{"num_attention_heads": 3, "hidden_act": "swiglu", "norm": "rmsnorm", "qk_norm": false, "init_std_qkv": 0.0361, "init_std_o": 0.00737, "init_std_down": 0.00737, "beta1": 0.9, "max_grad_norm": 0.5, "max_seq_len": 512}
MLP neurons of a small language model. Each row is named by its layer, matrix (gate and up: input weights) and neuron, and shows model dimensions 0-95. Each number is 500 + 50 x the weight over its row's rms, rounded and kept within 0 to 999. Numbers have three digits each. A neuron's up and down rows have the sign that makes its largest values positive.
Before each neuron's rows, "fires on" lists the tokens most often at its 100 highest values on Wikipedia text that the model never trained on.

fires on: " |", ";", " chart", "ing"
L6.gate179:556495412462471504531529481559474464586523434492483558498434443442494373498504505526548631452490432532536503469570536484472482532501521516581494511507576524477587489461508492472467573525532529527473549450593598476477439613524530480545453554522449510463537617534535364519590537480547498535
L6.up179:478535478590473493521564398393573554491508466534499449523479496486456511429378549570469426520428474480547485533525506458486475479484507525414479514547527490537530520526511539605479431493596485492469486514463527540435529502498526498467485468584558513463462405545505515570427495523532423517

fires on: " \"", "\"", " “", " '", " ["
L7.gate217:438539502493528471477519465565588509494529385462526516488449467440571433432557486538530546473497489442469462502505511447497572429542472466529514445585505508496434465554503500467499497411473511550483568649409458408515410530527459437465527462550541543512500544515519433599500545501439474456
L7.up217:521442442453427615491558459513464463455519394495513505512543508565495496345525505543585532511531525466489552489450523564446500511424536446490493538504541499506498417503482422477468466407476485465521615557524522468482449515470410466545470452557440447517382515434584533525420501524493400465

fires on: " the", " of", " along", " at", "er"
L7.gate255:499551487455450558485512442474535511503513485483475543513501520491578507529454428481482454550552481459364564496449475545543535502465421509484486467516533476531526556501445560496553453417486511573555463511475503519471471459501485490497520594607454663484527526613476477576486447508418576511
L7.up255:531559493453504398424409531476552532476516492465538475516414518516595515414496526525543542479478529531456489462463537529569477361476510576469433578552475444513593553528505488524526483453416485475447486479475555515429448524499534504526492555528464459377542562563449497510616517554532494512

fires on: " Go", " Pe", " Tri", " Pin"
L5.gate163:526505541551538549467504475548530565509434460471540473452436520507492573513470369461424490468479422521489547529490449537522581460439462484448517534452537415483527519573564529490551528647389480450489408507478460520517534510431432483479498403408553520578613604527436599490512489432499469509
L5.up163:473514553562498438533520520546434565584546514473424505395612528491522459455434482509444600509525475493549483540572492504433437466384445492453413541494503467633455523462448464483579533501505648511498482562524402425450513545442457585467549446469517512492547583456462499554549480435561479431

fires on: " has", "|", "-", " Lo"
L9.gate102:476483490540486513469528479465434460506374403459463626511395489561404463517512564535557458518538472436460577536461489554560488479455496458513417498542490501552502461544482480514499486528551524539563444489479475565647553496584512458461475553506507597539520551540472471448562486586524602459
L9.up102:483535483523432452501553508576548430450540445523434534526474452490445542465492484597533425442530435589526520443489458438515582446467525548499462547462481553505502480478472509542476536540510513522462414519479471564415465549509452433448566485507460440509622552477483464552456498444502486512

fires on: " m", " Th", "di", " t", "D", "T"
L5.gate75:471510514453579502424468524404474529472480534537542554484468533445473538470431604510453487384449463412478425387520502382627489490507561473419556449513453541488493583438482521510579551553514524520548491460544562387401476509485512432576564409541444538392509487468553545568547519507581560434
L5.up75:452436455547593602535425452506512548521591553479489436491567562522478442476551508462575425553449452549516524483459527513550482538484442495491411610491529470464479561546466562516549592566496427517533479485467528479509516598532534478437480430513459428474543489575473520540520556418550474506

fires on: "-", " 1", " 6", " 8", "jo", " 3"
L7.gate22:472588479583486446534539492509525577509529400496557465517447553488481515445520528414531499548673559502504478425544464547529520483555524452528484485537446570466514409606460562534497537477521602588507477427464512508581488484448515544527567540496447533485524511476498497609460473447521511508
L7.up22:546553625577575433419510498431511469510446486400513456495493436479436505439449542497540524493519497517414506516513400503482420484490466515325503499477459426521441475470520507551487479437502557537560567537450511589472372467502473521454523520541471435502562586550534408586447382532486476565

fires on: "-", "|", " for", "ign"
L7.gate38:455464533435632523509603501499490398468492436589501488487426441538524541456531516511530495553524504567550499453401577457528510508463522497536544504535554438466532465532500565463481598512570612486458497588442454535480536520498436464511506459468605492514427489528423487487462484430468551527
L7.up38:541465537491547433506515492420500494442554452565474462536532449437574475571572427537445446457527525582528465502449469494552484511534416539513514530403544401494589520496412530508504625506517481451482498417539445519481482544552496579403615513474414493465538471499438559475519517467544461505